{
  "rope_fraction": 1.0,
  "init": "uniform",
  "init_std_o": 0.00458,
  "dataset": "wikipedia_en"
}
MLP neurons of a small language model. Each row is named by its layer, matrix (up: input weights; down: output weights) and neuron, and shows model dimensions 0-127. Each number is 128 + 24 x the weight over its row's rms, rounded and kept within 0 to 255. Numbers have three digits each.
Before each neuron's rows, "fires on" lists the tokens most often at its 100 highest values on Wikipedia text that the model never trained on. A number after a token or word is its count.

fires on: " |" 62, "r" 5, "ir" 5, "id" 5
L7.up243:108142113152152134087104104150111147174123091117099082115116134116157128096153162125086150136153145112137143127100191083129141149171130149131123094130139123156145128062139100133124176122136112129154106111131153145072110135145144087129123140134131113141126122162120114126070140111112149117143141135160143120132102140095152155146138130152123098180134134119088130128113116168102096159142
L7.down243:119154117146148092102143130177087146125086134152135144094163131115110131125150122137091108156079123075151151118167102159133118123166132187084115142106115128124082145110099114115154121148103114125125112135117097125109141168117116116168178161128169091080142135094129134175147127138122143144072123131120103132104138136122105121139125127143144141103097111142133085160129152111137138116144

fires on: "s" 19, "st" 14, "cc" 8, "te" 7, "bb" 6, "d" 5
L12.up125:095106109152125124170128140106105138183142135167073131131129125169162133155145191180121143082139137121160151120165142131127160119174130154094098111127147109141148111134090155112139084120116108151123137166110102117122082136144103093132125094111175154156152135152122116139155139119113096095115091133129138131125090165105142100109156140131133099123084122136119110114133134136134164094098
L12.down125:134112136152110158111097152142119103163123121110150069135134143125117131178121132172145114154140128100140138120136115135078076114157154137100153150113187155151130180087100117134166115076131154151115087084095096135118118172096135106120084125099159099114132097145136161133143136100114073104155129114121078130122146144134123106143170119156091130151106175136090153120115106118122142122096

fires on: "\n" 26, " in" 25, " In" 6, "s" 5, " as" 4
L19.up539:136147147091128190164105111104095094126115166129133124088108156130117150124115092101131132091165101139145113148118150124129129156141113140144115105138157103105131137121131160131131174141158131149151153140142130113099139099166120106099166108100128122127088132086105129119126132089133162147115090118118135125125129124080081148168130066132139098100141120116079135150108135128136160113141
L19.down539:104121139160115109128099125097087127137118126136112173113133132130125146115147147084145109153109115164120176122099138135121124135143168096124166124074118140140147122139168147129099134128175132118143140122178116126109161150124142127174131150151158156130120123113132122090095095119112124133134084152095134113172128133140144146042111086128129108117156148086124140136145141144134108136191

fires on: "2" 27, "1" 14, "t" 5, " " 5, " Tour" 4
L19.up611:152168140146140101105109155112101102153116200153158118081098156120132140111143108088141118062118126107103114146129201141152124125144113133128113099101100160154146117136136162118117121091141155154160116111118136152117121093095131096106122093123108169200141135079117089119165134156154152129165149144110158124110118122073154154150152119087124166112098105145105137147116141137136133151141
L19.down611:106121115115139139105179153144152108126105127118119161127100135143139100148094143149128158150159127119131147081154132146090102118141149104101159104160086124117146096139130154117060152134108143150137142140103123122149150165104115115136138122121135125060150121104166129091117104130165134116116157130130116139089104184114118162074136152128124132119114132113118126164150124101135127135211

fires on: "4" 41, "7" 33, "9" 6, "a" 4
L10.up206:174165159112123181106137136136153131101072140140171100137145108165143101130136097127111108104118124140131135166106114184114149142122126127109152092130118116143094133098162145147095113125160101110107127124131154099101109110108118112174104151098170129157141133108119133154142131076124150147154124137129106130149154132149106156162142175157114132116095162093111114145139126080133131127088
L10.down206:108129130145118112133154138143132138149174114112132115198142119135096140104128123113142145153108106102081157102130127093147106104111091110159148135102103136130148166117071143138162099123116118091120139110089112103115113166147144145112108125154144112075163075128165139151145117174167126164103107114130163094102125132155127107169155105101157129124110137112108100106160179102162137172117

fires on: ";" 29, " |" 21, "'" 11, "6" 8, "7" 7, "0" 5
L16.up611:118135141115134105110099090132109139130135124134140078135094137133151142124167154119111166140061175098129126147154139100129147182117104094129144143115108125077143099102149116136084100150134099180155129157123139126145128109104111105131149175126110109123127124129147108141122164110135119126095119128134113132103117153137119124109148086137141123121093118154167120097089131155172103140085
L16.down611:118140090128131139125131145130137140157094084142129113169084105142146145132114124174164131125147149083127114116126129133132110144173131127164145142146126122101117173084154137094131153120163149119137079081157126117150117143163104133110094128149136116113188170112099130092125122149152132131114058117119141119125126127125108130163155157116125128140127134135055170091167166143146148139167

fires on: " of" 33, "\n" 14, "-" 9, " from" 6, " in" 6
L10.up482:109093132155091149156083112144158160155131141139187120197156153138107131118142117130100121133099127147107198131165151125129112134154100128096074098117147124106076146131091114097091145155128118135129100120133102092160138103145154142115131115130109114134127089122106112141160089111119107140136085129074141161131116112118152146083126130149122112130108090178130142150130140154078125143108
L10.down482:148108147161090115100132133149111125104129137117110130130151099129067143101167066153139082138112087156121167141091112122098121142112129142106080097134129182142094132094136109150140096166136100143118121138136162124161152129135142139107137089120117079138133113128139147125119116132110149103130135136152104160175184102132149082139153145132158115107141139151140093129147122129140124097156

fires on: "1" 29, " by" 18, " were" 6, " |" 5, " Ta" 4
L22.up206:110147129133170128116160132122120173121095129115107147101101157153150163138148100143140122131166124103145186132092132111103101144171095151115159092160118111108147089142156166148121149153133103126072117088095116148146112171132096134132152138157166109092113121110125099135159111119102133145123153128130134112097119110138134113090149116093107201168117124123144096112121130107069132135145
L22.down206:107114131074108115131112162098131128134124150103098144162177115138098100155113148140141088160116106112104128122158125159135105113153133124138100152143131131119134168108121146130148139115115173110142139115151113125072138076156135146118104140160112092135133120128108151125131148133141119130127119172146110129116161128081107152132164143141123095124134112159053154074128107097123136130173

fires on: " of" 19, "s" 17, " to" 9, " was" 9, " between" 6
L15.up81:125149088122131104127119153131099112086121085161140114091078125149121129139089117158083112151137083121180147147118137139100138145149074116125095154098154108133100158126132126112164102119146135129144101178095166100136165119143125136076169167134145133128134126147158136107117136114174126130151101134157142128132104127152169109110098123153136097132131085131138127117143151163177102057093
L15.down81:105141124131154143147088144143142112156096156124084127135157139143117134134129078090154116127135107140133102134171158166118093147121182166121178119114160124137093065123139128141100148108123149110108140112162116120113134119119119132172114127132127140157152106137104112148156107170100126136113153111125091066130114121070133151156181131120127116083153090122091144129131102118116131146236

fires on: " |" 65, " at" 8, " by" 4
L8.up271:109146144113135138138089152108145156128139159124151119142087126137106099132195152140115123121164130150149173153124110151131083147123097139093113098084134142088143052110138139138164125096155148131120109109148151115117110126095167121074116129163133110128159113121147104167176107087119100136147132094151123119133107157179144111100138118131175145150105105107123142134107104099088140087111
L8.down271:107130090134108140129108156134093113136102156092128118117120148160107172147139165165100135128180137101094102150179145120130117134147094118097132159122113159118123121091146115086073117128114119163082136137171103128132100119114142125139141118169136091115105141164076165134137148153107132124117113101117158128094136128148172128121152066142114118135129098129115100151129108120142117127150

fires on: "1" 34, "0" 12, "2" 8, "5" 8, "3" 7, "4" 7
L19.up232:123135091109118119107097091133104117094160131116109103096125100148114094151155143117132122109162152114102092153113167126131113141115110133146153154102102122129134160119152141140122116137127098181138154153155132139190128101140121104104150119128169152140143126101104158115113125100130109150122165150134117151074149132086175144137102164125147116135107119122089129106153141144162138140070
L19.down232:151139117111122098152106141188125161127138098086118126117102134169107096151147148121132113117134180129115144140121145129116098112134171102087099116166143162121139124074088136128133101163109160153157105144159118120151134141121086171095148113105146115132158135127162116122119119164111086128107119175111144147096139145090154129106078099118124129134129134119063122113099122132120123163121

fires on: " |" 56, "s" 14, ":" 7, "7" 6
L7.up418:111140104094129122103151121139116120155099093131125141177110161099152119131141183128100121106080106137143106111116163130107147142130116172089118113120167132117122116141132159157183120147140077125116084176121141093134152103157149119110121104113150103156158127169122134124139102091139112103097105088108085102105090103093115126103127155114135160151148135110129121129154139135136175140137
L7.down418:155118148081111141143142097142131151177165122153114155122121128125126160145149123132154150133126107129162126128138125115100124122138140086171108146100195118100088133131118099113113104148093128119119102119134115181110141125142129125126120149139105123091120138096109126145139138133096143121151088131180089107111111155159138079162137088132115104129119100140081126138147114121121133088208

fires on: "1" 50, "2" 15, "8" 12, "6" 7, "5" 6
L7.up163:096126146137153139125147114098120133111125122144137128128095155143116135122154118096129098134138167071111103129135155136115184121113079145113142150101169142120139133137128083105152125097111146141136140155110138146152132106153123116145103089132136152148126119183174160136125127110157127117149146094139130200114141100093173169099133114112138160115093131152148110128127118119132147167128
L7.down163:123167121175117149068128160111118155094134099156135167092180101166130129129128091098148073176123139131115160143168150171126098099120137146137110141114092115106149108085162158106150102123123095132131140121129133129100132154138130154123140144113108135131139109149128135138102107176132143142105135132136099119123125121124133164154111130082112140088121098167099100173146104100115149134119

fires on: "1" 18, "t" 13, "3" 12, "2" 11, "4" 7
L21.up471:092151123139123099133112092112113152082171122154127117167146106150131129118124118118132173106139158152129108085137125097154150167107104158191140145132141111157119169150107095097088129082148126133083123135135115124186121159136100160137123138129128147142188109106134114153124099150135128122143141085151140177115139104104137100120173152156153095121137098133105147110172101123171139129084
L21.down471:138141038111141108092095120127138142130067125103081145128114101144134119126145118133094147103113130140135082124133102135146143137136144118113141098160141131120113133143143108173095091102099086151114133107134119139109116106167139136172146136129069159132133094115115131084135136160167106134135113176114113123114089149103121161073164163144119127166153114118154104145172119144111154139133

fires on: " from" 36, "-" 11, " years" 7, "pl" 4, " Si" 4
L8.up123:135109111125134162167127105117087130132126112168177117187179167083113128109077108141115125130135144142128127131169122114129137124133117110125129120164110148160099160129130115068133146105154152118126144106129121097113191133142105129127145149134118155124137129145129127139160105088114156100160142124106083094158154110091184120189118108108112085134125109159153119149130167138075098127093
L8.down123:136115131119130163136043177137092112100121084142171082166131134100126132107086128138106137139127107141130133142107115157122117151127130121125113148165142143140150169105151114162154085133146117122120117115134156191162137147130114088120118120141156137115119139084110099158131127138163095121143129143140124132167117091193112152161163126120148147116130139101133151104139136095129138102099

fires on: " " 62, "2" 8, " |" 6, "1" 5
L13.up650:156130154132112135108148112143159053133147115095094152110151170139082129131090106128122172156130117133124107133117126156121130139136137119113113148112117152170124114147083113133078101121155141158100124155117117150115131157115138101166122107126116147139144120088129133154111153094144157122130106084146103134124133083130131052136130106184154132143131137116093138153126129107122096146105
L13.down650:117135136141112139136129143108111153123159136105161128153122130137156123098147132090149144119134159193132140144160104160097135094101161145087118137121149154126116053139084098165113124116108096152136122185115164100146125137134126121149145130129128104116174140122107132128147146118118140104139137106104102151111124151193116136163138142104108124129130113098169135096111136141109151163106

fires on: "." 21, " place" 18, "st" 18, "s" 9, " St" 9, "0" 7
L8.up549:120149106118118119163139082141114121103180125161107141101138140161129138142146144137154124124129147100157168144132127135107134141098167133086089111115117154145089088134097127117113114138095167135056127108122120119122102107092157131114124145097196145135133144148121117150134191113118128171146168191113150154119145130121091091106103112098124146106096108143098092109100111128157141124110
L8.down549:114133067103113133128138132134150118123143133110092155145123091118150133144141134113141088149132145106146151093139105133106098207147123146122169180118143136092150136116119074126125142101124140136099144118143160144137150146152105111127127166087143081088111075156098122108135116118121156151110151106130089182089136140148140117096145095156111144167132136119177130137133096105091142105146

fires on: "6" 15, "1" 15, " =" 13, "′" 12, "5" 10, "7" 7
L8.up181:155106141126128109104142149131147091118105116138145117149111104130115142122119112109099131165136166125138108104110117177139096133113116106117138128127143158095112162113142110124131118131167121173116146076102123143103111137116175092121093149121120081169144139068123114115133138104099141091130142164104110141144111098161116132109122133125115162114120120091178108129108147101153130116099
L8.down181:137093131107143124135146119126154156137144113137131143120098163100145124105106114114147132133122178136089124116128111105075112125139146046112108159063177143123157138120100122186092089117108166147122110114126154094140123145120126080117094087121150119119113116148133133122130120089145099158153109110128119143140143129086108143128111146148107118148103112138150145083116139158151119136125

fires on: "6" 19, "4" 18, "5" 13, "enti" 4, "7" 4
L10.up668:157158144097150148103082110131162156085124161138160098148130108153129150129116120100110124122102143097106101159100145115145146129087137115126138086131125085121096131087131111151154120090196074121148140148128123130145099145092129101144096138145114084109154119104162112167113140125156150092174089119153134158091107134145147139105137167124139144169107116127160134139090099127115152158107
L10.down668:133129092116107130137128146165127159186078110082149136165146095164133123163152112110128117134159118135096150144104161111122129104145128105118126163126110133114137119130143113147122086113142110146102149130099126152211116127120152133131085136131128106121109125096083126180145098141158148114147083104166144099104153118148081130139123168112127162134148103128145155129096100150117154122144

fires on: "2" 32, "0" 19, "1" 12, "9" 7, "8" 4
L18.up576:103141138141134069132154145082147104135139142140171108147176135164170131137155154117088132087121080122136072118113114111140162117110112108150142140085112103146131121089133090121062123128109131091127082098114118093134125177147109085154123162118126129125175114141161128150140146087109171139171136116115067144130125102085113121103113112119169110143113135139166145128107115167123124122145
L18.down576:134140072114122116110146124070142118159143104128134100097114152075111118107141174137142118148086127178113127116126125130134107119162136121144176189094099083110142148126126134166171118104114155128138124143142165180109115133136143104146160135145109128154155126145109100143143185176103144120097120110087120118124153139135174155111094106111156129158079111109145104118116136116119092144156

fires on: " |" 30, " by" 20, "d" 15, "7" 8
L7.up522:123159079127160159195075116100098139095156144118082138123165155100147130123094165140139159101089120138109124128098151111098161136127102132096151117117097161134150103135128167132116126136110162134113088161108174090159129141151175079086125116162131122110119115110178136160107111132172113110119146143140130132140122118112085143112142122142124085119136110155118104111117133129111113146128
L7.down522:139114137164113096118098144107148124181142119062142117166122140084085122108167086136186126125109128123093146139150115122127111177131145121156137123130127147135111104076138155157107105135079157128098116152137172138157148113124100124083152129153151104136117160098080079135173178147132114110165143156122119131144126133099117096146143101107107144167142131092129124140146148155158113135162

fires on: " " 58, "2" 13, "1" 9, "6" 4
L9.up762:150119108116112139101104088150135090131149116144123095122160151094095144130123109116113143175206180128120121093111124193116064108140104107125104144094139143131127143104112137171080112116146125136127153132136105152132145175155154146146079165118090126130103115107134141127105106144144120156118111159125124135126140107135104091150140149135166125121124082135155173109112109125134159125110
L9.down762:140125168121104150128135166134117115146184117101146113118141131105091160145161135152154113116187138133173092073123088135118122144158133096145144128091132136126113162112102137117112098116059162088149139131106134136144113147149089130113104147128134122084156113152141122122139106169155179158112134097133182108143118126081175110137088149119112149153111091124161149113143120103134137145109

fires on: " |" 28, "5" 15, "1" 13, " a" 9, "4" 4, " km" 4
L10.up518:086136107123130150113092137084122124102172100137150136118135148128104142133161141155134116139112176139125132083136152128118163105138100174132142150100152112129121139137152143115131089144117159090123101170138157165115139125118126144119100096152169090136115126143100156134129105150138165075122149164110104135159111084070158158106129091128148118097117122133110088144104088158124147097069
L10.down518:154144120111147161112119139092125121121134156129108139129098080139128139134130131127150147109109146181147150138147193166152081147153084136150107111158139124163120118109154130115110057115106182104129163129120110116094133120121147111121102114133099112175150112132140117152103097106122129174076124144140123142143136150137094103108115120103137134150117107123139105124082132156120123114132

fires on: " |" 44, " of" 36, " about" 6
L7.up549:121149140132137129128089139131068104125168114155104073156132175116121127162094101162154112120152154153144150134128132127142119151120107103123119141154148131140149145129124152123165098107164158177158107133152152119095135119116140042120105138110146081132094110142164134100122150104121117079125131139124175145150167113119115098108100113159147128115132074126128127130151095148126139156125
L7.down549:164116110133149090106102119152100169113082123105131169120109134131106125138152177120096121171120160107158116118111165110117122119121116123122128137110128147130098149123126169158124132145119115109144165105084153130139134108116100134087130151137143140095113093111151116096111124110142102113147119177175122137142140114115129110120126041112117112178095108110065135147101131146124150130240

fires on: " of" 40, "9" 16, " in" 8, " to" 6
L13.up699:116154131115117143157129189131155150110099137194100128136133172110084171128109123127109086098140111125117160130090103188121119139159086164173111102165142148135104127163141152130161155126147126128123136087080104104123103095120146149101134144121176146143102096128150143108130133135120108128114171133107109140131110161104106122117132134074141111136133148155109137108151129173139096075119
L13.down699:121112143145111100171120119145078128138148092140112117163117092169185139122171124137153129130110101165120084119160107119096142119092152130069111108121120119083161111110121136116107075087151150158159131129116171103119143138108090152119125107090121108088131119101155097128115140127126123155123155137122130181107122143142130131167136115131131102152168077152129128140132082121099112175181

fires on: " the" 50, " named" 14, ":" 5, " as" 5, "s" 4
L13.up573:122115142111133107185097109107096126106156142173135099140093121144127141129110147101145123130182104129109152128174152086152168133097143138138113095109121094146098122109121115143092107138158140123093130120066115118105134108148156165120157178136132111133119097117106118115125128113128124109151104090083154162136125127115084155117146138128132123107095185134103097123108105141143156132170
L13.down573:089099106102141130137121129137098141138122140139132175113164121139127110114099116103155153082114107140148130129140081170107094137097160119133152110148106123128150094142152157130126138154148169147110146146190146122116136164151120150109096128113077081101134123090123138167163109111128115177103103143116062117102120128107138157146125160099126102088151116118106136103178116139106123133186

fires on: "." 26, "1" 13, " United" 10, " c" 6, "2" 4
L19.up246:148131117126105102116078119138108125084112163098142124104151107188139138162116133150136109111149185116078106163168110099113124133147132154124137110084130112162155095118071126114168109103162134146119066121133124166136113106049104120101120095139140144136133152124127120136111142116157109148105119160106149154106107137129139132152131131067167133122122158128124146103133129146137135122138
L19.down246:098131099166113141140097155170106142119183145087158165141157105109102095198083148126112161133172165138126114119149122116124191098135112128112132105144127162127133138107109117143114136131140124144154095121106142102151158152095084138119133130172131123115100159152126137144076126158115156129094113127102101128163130140101151124129134152108156102096097139122128081155123172088135116140156

fires on: "0" 53, "^{" 5, "-" 5
L19.up44:096128132134151168136082147128135143115126127124119085115141128103112121142115161105151147140169138129135157133113101129135129090103143161146120119141140127124158144142130076135115082101105143077154101194167119113108120139124108128148140163116092148095157093079139167155080103096143143147129116127164162124129088110114119110139118149117162098129109082118147115149123132135187078166110
L19.down44:113097131086130109122197109173118111123147143132131127100091174154113119101095122154121134129129146127074111122143145125114136115137131108142117142141118145117131129113162166118106095133127142115085091073084123136108163189118150135102053149101107146116111174084180136121154176165162130167097156153140127133127153116131138115112148131134170096139143123099113151088130133077117122128120

fires on: "S" 44, " S" 14, "1" 12, "2" 8, "s" 7
L16.up267:104152132124094147112155134119148173146142113208129124148148128109138025145152151151122092110113117139142100144112133116124120156123130133116155126112123111107134156092118164144118117129094145091133094149133094116137122145141113101142140155149129080114142116138138117133138153104143175145151154146088104159103110093143130125093152145134147101163112136143108091123103202111122079148132
L16.down267:154151147145121116088151100114164114105084136109116090077159148143102103134125163142114139139158105114148115111162129127158120143183119132111150101143141138128128103130157181148134121111106145131148125105123126124149110117119126098141119112123100169131149130128159085119129125115136099146160123164122091090151089122147079171125127188129144060136120148137148129103128128157092135147046

fires on: " of" 19, " in" 16, " the" 13, " " 9, "1" 9, " for" 6
L16.up124:121103116152124129133156160173073119118108144145152111160139100124044143100162116127115111145146187141098119098116115156133112098133090075160134133127191108133102106109131119145105164090181167128167114094163153148129161116148159075103143121102083133158142104140111138149126106123140137155161142156147128088095139139108115112123123118144121124143130136103154139111139132111150144138155
L16.down124:146099133124135114083099142153100083147116107121132126152150122135147127102150085141107083134098129106164169113136183065161128077140098108118146141171122069150109173063106161125159153146138128126110132071142168094114104116173129124116158155125135138098131125132107099100163133134140126141150146111139126135153123108156135180153090122140097119153119137111118133111088138123083125147144

fires on: " to" 79, " of" 11, " for" 5
L16.up152:103165146128120133164123126120123166137131069152145141113137166154112157150110138107118080144138096131199110127137131145113142158119069147125136148138160116136113106143128136136161090131143147155160135107144170125079141120130097133073125138117134112109091084115146109092130163106173142140143140102132128109129131176109102130107086165130147101145161095099131144128116116144147114087118
L16.down152:114077122119136113142113135136094096116130131141105130141132113147164079125126109151136137129074144129147108119127178149146107116150142127119177118106126135125155138126078150138112120115131106118136114139106083149109137141184067160140127107102129134143132097109152105159111116094116109129118141142106126124096134091168128141150169075149108142128146070137069169139122122126103140084225

fires on: " |" 27, "1" 10, "3" 8, "7" 8, "5" 8, "2" 7
L8.up233:141170108154189069135101157174086130099095131146077121178137134131125128174137179168154153097074142163103112118102091111115133109090094128137135123109092124113118152099166148134155131126060082123134122138119156112135165075103141131127102108171123120113158127120159150094110110131162121104149172117111128126134109114109130100105160137153135111168115152092124113129112111125147166121118
L8.down233:085131108113136201109148074136103152146162081120148177113140103083143122129165087110116096144127128115152142144112148139111105115159147090164124147154154121159111123129109121146124118171151193134132142101122109145130109161105082151127102108117122114149135124140143130163173101156106120154099088126143100117142126131168138130124121134116123135128150128100088105120117100169100121125187

fires on: " " 90, "0" 7
L19.up13:120114128155134186178129164090093109119165096130127130092137114155112125114126140125149141105192114141114136155102107148122121108102138135148115117098156129165127131101110094120129142087151139064160098150146140161166109137116120163125152134115135141080130106159113180125159132170124154140124131154133113131147142136097119085081125126113131090149125104134122104112147150145171110087111
L19.down13:118153123176118144141136176130160103131117144134129167145119114129094116142119161104175095161151138153124140093132119142115149101143126122135110140092161122106105166090122122164143119100154126070150136110117132135084146139118087087136142104112124109115105156109148165063125149125119140133085139125148154078142128167117115113142126126135115063164117149067129113085111132123118168115136

fires on: "S" 31, "s" 28, "as" 6, " Pres" 4, " Township" 4
L18.up489:110145140103084110100138120165101189171143158140181088121114120124114139119185128148181126148128088146116138139132143133140162137146154113129156109104158105080105148144117153092078097110093117110138124180127111115124154165146115126157179143157150129109140098095099111154116143118130157162107111126091100120108114094163135177079115114101131130131118156116138122134119164127168111129118
L18.down489:116146138115126116110160140147118115130131156133103094110121131105105104148096173133128129142126122131148097109136134098129181115122130091116100093156166111166121089145148129146164170131138124175139155146176136090142107116133142108164111167123128152113143122107150146115113129132129116096113121141101104087166136118151135118133090167142125102133106136055115127148129148119151150136167

fires on: " " 78, " km" 7, "p" 5, "o" 4
L16.up465:078117156099062158199152145147147120113113173102119136119089089118096141152121133117121120131120119149084132127160107147133143128144107138166118145068122158133114132131101104167132158129152082107140155139117131109137140101118120115153140126145200138098121152092127110134092152129091109156108154110148114110103125080123151105149112106096118136146105178124141143101116115127128152119124
L16.down465:172094118135094128169134160107105107123146101146131134111141166118116157085142085105102125129162100165096143144100148123139119207118131102084128146129134155139115138140122130148145152103125124130097113098123120114115145126145115150142130104122106146132086109153129100141113140127136138131138084136136102087115134160142090132125148116134138099148138121173112191197129136124135077123132

fires on: "s" 35, "4" 9, "1" 8, "5" 7, "History" 6
L7.up68:093119162103121092108157143110105150108165100179119150151185117119075139153150126131113098084160122142103088129144129097104113124120119117196154092126189150108162129135101152164135122107128156123147134127110089105139096165116141091108115149151128135142132129151106155113112123159171156080131128131108116164146140081107132111103092127168127163136139090153107106135119132118157129142120
L7.down68:123146151140129108134166103098140129153108140097150150098186105152119093142135123126146148116090106151123089122128150118121138102087135091114135139147101117143133129133142101083139119172139120136119145139174169118145126109109119124088140113127146135150084133168165074088126159154144144134084154145124166127127102184100147161145159123084124112185136124107107137114138140126145127123089

fires on: "2" 84, "0" 5
L19.up38:123164159105110154156142174118132119123154152085134094108137117101140143149147128142152102149131105120144114114146113129152132082111126142140099101133139121136089179101104071115109123112152127110119091144161125106132165089115137137096130104148090165071128133120170136124108113112136142116129193114148129110118152133115171117104138141137111094109112128125142132156158154139179114125090
L19.down38:146149126113127161077170151186075117144110161143140103092146130091153111121132165130128110140100125112139117146124107121126121136119117130131125111093150116138180169102155140113123100131123144100150088097125166131127125118151174102124146115115119125111143148126118134160109173103123119101095129142141109129118158141120103130139118090186138145133091134104172099131152132129120107156113

fires on: "2" 21, "1" 16, "8" 9, "^{" 8, "9" 8, "0" 7
L19.up310:086163120114143153127114139138149091115193129103156161130181148153107092140109118128126119149132134097122158093100120147127130103132112115145082125123124157181088157093093138090134129133158096095140152128139141176086133105112149109162105140105129107155144112079129143129131110115115167145105151145113132140157145145128089131146112151121115168099127067069163144107152107137113176135104
L19.down310:103131156164122164113143148079121122138145114122144172174179141146087072097129141116138126151133140136160137105108103142146173097124111088151093098139146180127131118124109118146116146155126129118168139114134128178172154133105127097144113145138119144135123133073165175106141112114107123156119142136110120138131117140112140089104108089100099137158126057115152098143143093183151143166124

fires on: " to" 74, " from" 10
L13.up87:122151152119126130119089104097112116131122125150140128113144122092128106104141168109132147142135128132153118142150111110144176145159114118127138142131124061136103104140142172153161116117126119127159144071136136121115144125108074118126129096119141087098144107137153097117125097075150160184122161172118123123178094125147162117139096127157142172149150060121133116133138142159172107138154
L13.down87:111108139165105097117158138131177129099131109107149107118110078164120134136111129156100114151089156111143155149122117163135118128149118099176160154082162123105145122107082155172110097120099144113089133139118182116121134112163061111107111091149156146104130133113209134138149165113153115122110119157102113102111143105176140165107149118122131154111115089138078160100110118127116154115186

fires on: " at" 36, "o" 14, " is" 6, " " 5, " very" 4
L12.up340:066166139112133150156132169129120130104174162116116092142146106108087138101144133128162143120147106079107139121147124172156139141071096093132151146114128164129128177137096117111159167117156149130130162141114142154122123119136106095139139207119138137094121099111152130122134118118182120116137122102164064111091123084154133135151072141143094129122164140149131088108089114118149134154102
L12.down340:134120131128138145124152145110145094142105114124072099182141169149147085134107085101153136104114157144113145121116124113114140125191158129132129111114137150144156137125138090133140093110098141128084124134136140106115122129101117129144141153065100152137141115134099138102129163135157102151153149147124112154189126087171140131116152140120119113168098158118170126163148141130102123097098

fires on: " A" 25, "-" 9, " pre" 9, " R" 7, " H" 6
L19.up652:147168119144139160104149162140158111088156151113138132115119102126155111163100132142090095094134156130112131142157110114122147137155166119125130092120119133130148114164119115139088161177137145178139133110091119140110088161107102128144156158094117148096139131170135099126191182112123135171163112133113144177132075148074148134111164110143124120176101150123124111103129156122122104124108
L19.down652:136130119128137163118151119141140143081112149093148111121106109122090119129089102084112085098175107110138126132097145131131092159127123094133093127173152133172111065161134130128114126108096179134178129120134106142154122138179144098140146124097131170115119140114128137165132149120145152196098110087148085137111122145114116114130108141092115103179132093124089135165156110116097118123127

fires on: "1" 46, "2" 24, "la" 5
L12.up254:143113128107109141111165119098101166131121113118172116118074090134119158106124146176166117135097091156166132145148158155108102072143150090147114085151156102148099166131142178104120155113101122114114123140098102136151086154085137113153138127098108142144129115111115114140107104119118126121118163136138107137136117137115123109137155134138161147188077129106155186132150157168145111141130
L12.down254:138169123154069142151128189093108099125135100120165096110104144126116135072160119145125139118117121103092140108125167154092108115098117118136155132113162164110145114107104136135119136150155153144161100143108122122130093115128147140187097122094138119105137114137101081145128147134093157122152175123068140136096089164075135112135140102180110173115095123128141129122116170093141151082110

fires on: "s" 56, "ad" 7, "st" 6, "1" 4
L10.up464:113114140120144131155150110133107078168162073162130138118161082128086082160130131127130122052156138107159156117176133160170144154142133139119127116131151132138106145144112141128150096129144137163136127137122125128163108124126082103142137128116132133143137133108133069118145136122142109126148114133107160143157144141118130179120160124130166100117123083131117135095127115033146132136112
L10.down464:121115125102094175103064144141112090170165110172157131110127107149121080146085103132130087113135113093136125149135135142137115156112114180111137134156115189139117112141124104121151125113102107105115132138090120134165117124132133155121125075095170118092117142125141138130127121112166130102145112129117129114102104147167139112116155151148113126143117149145139110132147111075136121075102

fires on: "2" 44, "1" 24, "0" 18, " that" 7
L10.up716:090173157071145129087133145145155158126115092162176091147089123123108166151117115138115116123116125109163101116164097112165150147118133140173108126076154099162114145138061119131135090094150159119133093136111098130157120109129114139113131147134109161138108112104153096150127129106166118140091167140139147151140113131093100105107169110159160133151101146108107179154130127107147101118111
L10.down716:092151124185125153114147150102140130106126122110171105090134105124131159111152100171126154132116148090130122126159098145162153144131144132127122103118147134143123172087117135131098143124116114102117122104165128108057126114099158127137145133159099115165119140143135160169113157147150093120118132149087103135152106092145099155148127121153120118102109139148136100141154137127134124138123

fires on: "." 34, "," 22, "4" 12, "2" 10, " " 5
L22.up431:138134124138126100111115109106088109144125153156124161113098106147108099112144154128149121119129144149112170133124084106097105103120161138119111121078177141092140121134135116152139103115155109173116073166115178115119111132104091146144130175143110122128133151125107097149135107091158129129104104092121126157096101128150123101138134108117171120128168137115150132112115120137123110128136
L22.down431:182139131118133111134138158130135147137151143134070100105145109132122130135087125152070175145142117101148094157095126136155138116150142094152125145145098121106080114105130138113138132108141126131104122133145137139101139112123093092164141141137114164140089136141099173132142134120124123098131144147106116084100118105107143177105092161141071130115096101113043106125143160155177133153218